From a checkpoint of a small transformer trained on Wikipedia: 307M tokens.
MLP neurons of a small language model. Each row is named by its layer, matrix (down: output weights) and neuron, and shows model dimensions 64-191. Each number is 500 + 40 x the weight over its row's rms, rounded and kept within 0 to 999. Numbers have three digits each. A neuron's up and down rows have the sign that makes its largest values positive.
After each neuron's rows is what it responds to, as a language model described it from the Wikipedia text at the highest values.

L22.down618:515459555513474505481552580600631480536502536537521507450488557566473475560478483501470550427457566533491544490482513549525496549457577558469505485481475435471505495573486464460490532487469477531507504510464428504499492460421510486527463509497457483497534462487564443448506543454530494493479516532438424505518460547500483576523551530502429510545493496476550422480469475479546568452463
Mid-word fragments of split words. Word pieces inside ordinary words the tokenizer split oddly, often verb endings or a capital initial, e.g. Sy-d-ney, urg-ed, decid-es.

L4.down640:473507525537504495466440530525497530468510482411448419530527455429505485535482593541515469436491451501482476537480524512560487522520417570523597529455542453526444566422567504423474491532468463425476601505431494487529440558536473465478504440511508486466535499502490530468506458534528467589525415481474546491503500503541496524472489409443487533506502536481442509511491461526463414532490
Word-completing fragment pieces. Short final pieces that finish a word split mid-word, mostly "n" (show-n, span-n-ed, sig-n-ificant, know-n), plus month endings (Apr-il, Sept-ember) and howe-ver.

L16.down111:528516504484467564548571553499385499453566544500484493508516439495460490491546491470492452473503526599451522451462475444496588463490531491501524455570496438460506550557504512533472525528534538494558519585490506505523511490481501496462488495509544554576482598427476523545509524482544509390499552471488522454462552473515441559561558450524524559456460594499487525509441501515426451537494
Table row line breaks. Line-break tokens ending a row of a pipe-delimited table, usually right after a closing " |", as in sports results, scores, and discographies; weaker on line breaks ending bullet-list items.

L22.down82:521426499479517530474457541386491507514539547496549471520480472566499542529518516550476403481543512500518561527446529568501464529513481565561506504527532509546471539511509540475442615479509495487486498480477547495549464630589507502493464516477553492538428543545583510523447426420544485566468471504518524498522450538460465528476536473567564538503531486554487565535449551518542497505532
Mid-word fragments. Word-internal subword pieces that continue a common word split oddly, such as sig-n-ificant, Sp-ort, Was-h-ington, scho-ol, N-ation-al.

L16.down938:513474529530454563510494514480505532483545510475529488461517536506515512496431611582572540486497468528520524534539477513534493486518507508503493445445574446529542503498542536492466477554472507492418496554493558486451494501585525480538516552413471520497455522544389459482552493537441436394480492577495452516457476476554473471503508484447536522451544527522521505500472497546498464466491
Mid-name word pieces. Word pieces inside proper names split into several tokens, especially "ian"/"ia" in Chinese and Italian names in lists and tables, e.g. Wang Xiangxi, Pingjiang, Chiappa, Bianca.

L22.down246:548438467516521499485481508536500500496478553482485498505469500565437569445503479464537498465567570503549420454482460566489554476539477459481422505461554461555461454486496562474434517478519472542536502482488568466484519535534550486484545502448506520496526482496491509386553470444474551554480526464426537557527498594459512437437454549473486491488583519478500501523515499491495464392506
Mid-word vowel fragments. Short word-piece fragments in the middle of multi-piece words, mostly "en"/"an" before "ce", as in sequ-en-ces, subst-an-ces, appear-an-ce, propulsion.

L22.down149:488449535532494490497523554500372517406466518530506514534478511491487515484476437562539473513513461503524485495474509541460528508472446480471498504568565447567495490517497435506437531486537545449483555490502475509491586417530457463532409471525455420553490428514480520513589524506480476518546481499507442464481543488541457543527495524469459562507561484444416504496525518453489493569499
Month-name endings before dates. Final word pieces of month names (Dec-ember, Apr-il, Janu-ary) and colons or periods (Length:, No.) just before numbers, plus mid-word pieces of split words such as bec-a-use and c-ou-ld.

L16.down304:454473499557499522491575549469432598454513505514462501509465547474473508480470485481526446512431481568515462577481444508506463483571462473549508432569559546445499535532464440472511477550490510478468450477522467499525506455454487537478474502480515412523570484471543499537503474500465504510484478491483525525497530592483492498477566513451542452506467473647473557489480531507449549400529
Mid-word subword continuations. Word pieces that continue a partly spelled word, chiefly end (ended, endings, endometriosis) and ember (member, December), also the n in government, the er in designer, and mall.

L4.down753:508466422537518500489492531492430549507491586476462479495490483500510475490511477501498502461469530525473531518548539460463558474493463557557493529551508486527484462590563554473481572487537541541495495641491474488526451480564502412447466497529488511563551512539523424505478499472541454497455517465446507472486508498504506539491508488547566458502579459387503542554489507472462606468520
Superscript braces, mid-word pieces. Opening brace after ^ or _ in LaTeX or wiki markup (m^{2}, H_{eff}, ^{[citation}), plus second pieces of split words (D-en-is, K-en-ya, c-at-ch).

L16.down261:506515492464488474506525443522485490518504509465441491501481520527474567497518445605495550445489466453492495520523520427445487503550486480476448528425516527487492549465554527537553436508513535524526554443503539510485498461551535527509488436517567497538494532575511552504456406513522507502423448484573521440509500503460480422530506565529480523507466496503415587460469521545518478427565
Mid-word vowel fragments. Short interior word pieces, mostly vowels, in words split oddly: to-o-k, S-uc-ceeded, Oct-o-ber, n-ew, s-o, b-ran-ch.

L16.down490:490595484488533464584502543496473527452495471510580510425449544503423443584509513566461547535549455519491493515490434575503551537461458493515470576509518427475506538481470549513536442537581515513533538572539438461511456495527446498464487473477532501452428502467365509464461491569465491510475491474531575474507507423545485563570486467526442501499448485472513486490570467483479487498455
Mid-word subword fragments. Short subword pieces in the middle of a longer word, often after r or v, e.g. v-ir-tue, Abra-h-am, n-at-ive, sec-ur-ity.

L22.down569:402452561480546536436489450472572445556474550423473542524444472556525451541545535509430484405464475538471443566454485523536498555479497564560520518499446499552551522492534423495599512518524536433477473489466510530466577471452517480522501476466484548516506503539491503493479515547578570454534487496542521449490503515562485559471569511421495473491444502489458453511492516400479493514451
Early word-piece fragments. Second or third word pieces inside longer split words, especially one letter after a prefix, such as di-re-ction, con-t-rol, con-t-ras, and word-initial f, v, P before a split word.

L4.down55:531562436473501595481515511512467514476450483604493434537414487551499476508490459518504517478525464514501547517512591486571466496535502536510416490532447461516502476562471536564465480466494540495460450540525459496510507473511506511448451546457533530548505597457512392487487481468549478463463542555506533382503569448434504494492463463473548525547483482475453491523380472481544500567499
Table row line breaks. Line breaks closing a markdown table row after a final pipe in sports, election and stats tables, sometimes after section headings; also mid-word pieces like incl-ud-es, Com-mer-ce, compan-y.

L4.down771:618475480582566548511516526520578507464495501497526562535500494439474518561480484523481545555477485504467494486450465529539420450464525523463444523510516548545490520519409525463479611545497472444430543515487549528559587498466443538517470484464533425456478540501552519466491532474480496518473473474507499450534496515478471500478518529488442483430528542513478520498468505440485408553564
Mid-word vowel fragments. Short interior word pieces following an opening fragment, especially uc in succeeded, success, education, and ar in Ontario, Bismarck, Qajar.

L16.down462:525531491510523449478563444544461509491467543495570516460512501495464460511456546515381508466474500542504480531460519503526496557513499488527540490504483520450488514509524509525583424490502511450544415521565452482500530562571440526462472491447481581587548584517512567432522458507492498503458535502513508502554576519464477451519538529470525467503485509445475417532527514571433526472547
Mid-word "ow" in know. Fires on word-piece continuations inside split words, above all "ow" in know, known, knowledge, also allow, offers, Brooklyn.

L4.down53:528562465449520493470501513503619477520468436501509500424502595555505533514507536509515525470503465531516470396446591571509557482554496459511473571472512481497496524546478461498441474530477541420500413474533433480526453399434561533523434505474548470444497529452498546511476541532547491552454489565500472517494558522509452511522441502450486428493527443623546477522528498489570521525519
Mid-word vowel-consonant pieces. Short vowel+consonant pieces inside a word after its first letters, especially ir in V-ir-ginia, V-ir-gin, env-ir-onment; also ul (res-ul-t, c-ul-tural) and ist (h-ist-ory, l-ist).

L16.down376:485509504516478414483503465507536475494509489463533525489476479510438507520595453445554502467458496457519531528432582619517495433567526585515517499500462462450509522526479460444491467503517511544502511495508457548497468510456467526537510463507513498476429526543435484497406472535518502506542540518392482545528447525520428462545544438539513509514448482541396476501543469563471489600512
Article "a" and a-initial words. Mostly the article a (in a negative review, is a Thai), plus a-starting word pieces like after, about, addition, and occasional mid-word fragments.

L16.down813:546471532509484557523481524497591520500449542537492485497512466475487482575488490415497477497562537535528499490485516523507502540553509472466485459466559463507485541511472447447446466437479486472489455565547526463529531490473470491493492450488500440555441479502475402457506461379515466491466488456544550454452510553554444558487547450478477471534443482535539398501521508533565523581510
Mid-word split fragments. Interior word-piece fragments of common words split oddly, especially the n in Gover-n-or/ment, plus Inter-n-ational, equ-ip-ment, per-f-orm, and stray table spaces.

L22.down918:444522490467535533538494488520463453521480474523489530423489524522475536505482452519488487403559509501528552552504525487506499542524490609530469472506438502513517503510605507571504551471549489481439458449482540525517540446522572508407488587462459466471519551562561503531477486461462531538556458516481443503489478532422465452476517474499529470471448490509564490514422478545525462493451
Word-final subword completions. Final word-piece completing a common adverb or function word split unusually, such as als|o, the|n, regular|ly, rat|her, st|ill.

L16.down627:501501494406424470525547490520488487515505552502453519477511492431461496550516488464515541450476461512480472553556502484466441491542564492537534531521588480430528503512544470520514480484510491527405459506497510483443508544483518499474553486507454543540528486508512619488524498418483470512524469427560480493525433505506489591404505445509462557437492492427488512451485543475522559510430
Mid-word continuations after "at". Word-piece fragments completing a word just begun, especially after "at" (Kat-h-arine, Chat-h-am, unat-t-ractive), plus " as" after known/such.

L4.down404:551505483425495468455414484467509488430459426480472552564556565476478468452494545488555519440541532401492524478539564520495447478486593478489514376547545454455538463527405510481532463491504554552472593474496506494486462520567475442505525465606417511505507443528499559518522546478445502479482474476484520496529468484487525474503546532478517508503505475442511519554490480529474537495463
Mid-word continuation pieces. Short word-piece tokens inside a word split after its start, mostly "h" after "at"/"t", as in Chat-h-am, Jonat-h-an, pat-h-ology, ear-ly, lef-t.

L16.down885:487535463498451524487524527523457555447541456513563504492515475461479486444465465476463557458481527573536524502487464475432474559530498510452524512498449553503515437497538505470440539459505556535506577444476493495512490549492494579402482479470509496521487517440461563477528450532395492476514487534456464568435518435520510529474431489527492518556531576531510446469474504498513515406450
Word-final suffix pieces. Final pieces that complete a word split across tokens, especially the adverb ending -ly/-y (essentially, currently, already), also -ed and -n.

L22.down843:465519511526511413494504526453507443458435578530556555530520481488509486516487535492513532461394526516518471457537485398502467533508536495449539416532540517521510507491499452431411519479475481499475468508532466483506470520528514507449457489484523481603528529526517472491489457449489635459546478505527524460529504507541549543483577534501458474540427483464523420595539541551538480441456
Mid-word pieces and apostrophes. Word-interior subword pieces like ist in distribution and Socialist, er in German, am in Gameplay, plus apostrophes in didn't and opening quotes.

L4.down317:500453514524491533584463466522537527571477585501475546481490541496514480420446361504522471591569527468504489493533482538474551554481512523491458504463476477509445535503546457570532549526496497523450425434527523511520518514454472357534555523523501519513516436511406495462467478457571491565438480500450502534481488494478426600537486465516517542537461543462473518480544441509533505496498
Mid-word continuation pieces. Inner fragments splitting a word after its first piece, e.g. Cam-d-en, pro-d-ucer, v-id-eo, pe-ak-ing; also blank tokens before decimal coordinates and closing === of headings.

L4.down206:486511546508512498461555477423527439442431431514567476454503445487561449470474544536502497524483504491453466511478563513521514464509582494483525567521559478471520466470492498500499513502493484487609586468502518517531536486574535477457480486417436537542473461535419502477446561468480468484547461488474443502475542500539428480559495574553536519430523494454436515515516472481460493501573
Article a and a-fragments. Fires mostly on " a", both as an article after is/was and as a word-initial piece (artefacts, agent, achieved); also fires on Species/Total colons in lists and on Greek/Arabic/Japanese byte tokens such as TNF-α.

L22.down574:481563499501525543458478512538515511491507550628508580480474473504505525520492438493505514501568556497460488540475485495485517483494460587483461521475581501556449543533518495470520472410578506470441417491482607455546490483482509587429494523437541474422495467463451538452482461494528564470508488549460516441489506467530501514481514459553515445530453458543490513463535484507481423461540
Mid-word fragment pieces. Word-internal pieces that split an ordinary English word oddly, such as h in pat-h-way, p in S-p-ecies, th in Sou-th, am in ex-am-ple.

L16.down97:471522519438470497533484488476442447554533442517484439536463541586514464561489521474556510513527559501504486542465475517471423523518429455505470519467460490534475546436497488578457413455462540473446583528454574537538461475476523548440479500478504508486527553491520497496504461452461472559444500479519489449466492495501488449483517523537445517504466473546468585464533500509490471435530
Closing quotes and word endings. Tokens that close a unit: closing quotation marks after quoted names or titles ("WSM", "Blue Christmas"), closing brackets, and final word pieces (UT-C, tied, Lismore).

L4.down283:482530530495496546472496460457468548488487509503497464518430496525506542490494448468506474414543502508512508460476501527547475464640509506503536495506503398474499470550507510467432508507489521516500537495418508545484471446521522382483462473426474526536485444548513530498457561474462488507516529511536531459520524498474505522490556540521488414554492472353476571466510538522482496460541
Word-final pieces, month names. Final subword pieces that complete a word, especially month names before a date (Nov-ember, Apr-il, Mar-ch), plus line breaks within tables and lists.

L22.down73:518518454533423553487450537492464531536476552544530458491482509563528465541561461505522494517570563499444484532531564498496511507533510532513481523473567506501476501558493557409471475512476513491450526453491513542523498423457453458565430484542469535498465464424561455501489523533425525502551520518467581548452529534494549511493453530557477532469407515466481511473480472528557512539457
Word-completing fragments. Final pieces of words broken into odd fragments, mostly side, direction and order words: e|ast side, ot|her side, norther|n, secon|d, Riv|er.

L4.down710:468515503516494512511476435454502511469449507390548535545536509538515506526533426426365463453527489518479432519452528505512470483497510557543498523428474518491480501480544468482511566456510470466538511534477457511525541554489501577504467585472514469483492504541552444464409496489567489481507543545456537456481467418426526463427537481533505554499524477530402546476495509523531454488515
Word-internal "ly" piece. Second word piece "ly" split off a capital letter, as in O-ly-mpic, P-ly-mouth, F-ly-weight, plus adverb -ly and fragments like D-ur-ing, O-t-her.

L4.down655:445535464529553483534559538502471521458509529455505461501471473558477453568511514493503549561442521417459473409487502498523633521474536489506517504587507517496508496557476578509537555566464487451545436455516460499470559480492497417424495459452510512434469527534418457455506490505488519467531574464528478449457492511424453486507499475480504515565547488528513553458533499440508475536514
Mid-word subword fragments. Short subword pieces in the middle of a word split into several tokens, often names, such as Lak-es, Batm-an-glij, Lieut-en-ant, P-ak-istan, gre-en.

L4.down688:442524494436542504451459547488634487510477538515472505463409490557510492492460483412502525489511545475582461546517532518514454485568432500535530451443399501481487494485552524471505508486423483494509482483479510486515521516557486526462520520471522472480528546449510415455506452486522457577537500549577522507545476481526581556498477533483491533500482471448444521460511443483545535498459
Closing quote marks. Closing quotation marks that end a quoted sentence or song title, often before a paragraph break, such as a review quote ending "likable."; also odd word-internal pieces such as "is" in Elisabetta and visible.

L4.down63:513520513491516533570438487507526498491491473539504517436516536558532531483477455447428515581490512499542468487555452480578462481441483480518391519457520503508497496490459433496440426473496475466501403504484464467498483462486545446502526501513517540493517556515442427511520482437504437486555539500448431555461459473611453552563506556490478501501533440530411457482443521454533508531508
Mid-word "le" fragments. Word-internal pieces where a word is split oddly, mostly "le" after a leading consonant, as in c-le-ar, p-le-aded, col-le-cted; also t in con-t-rol, all in sm-all.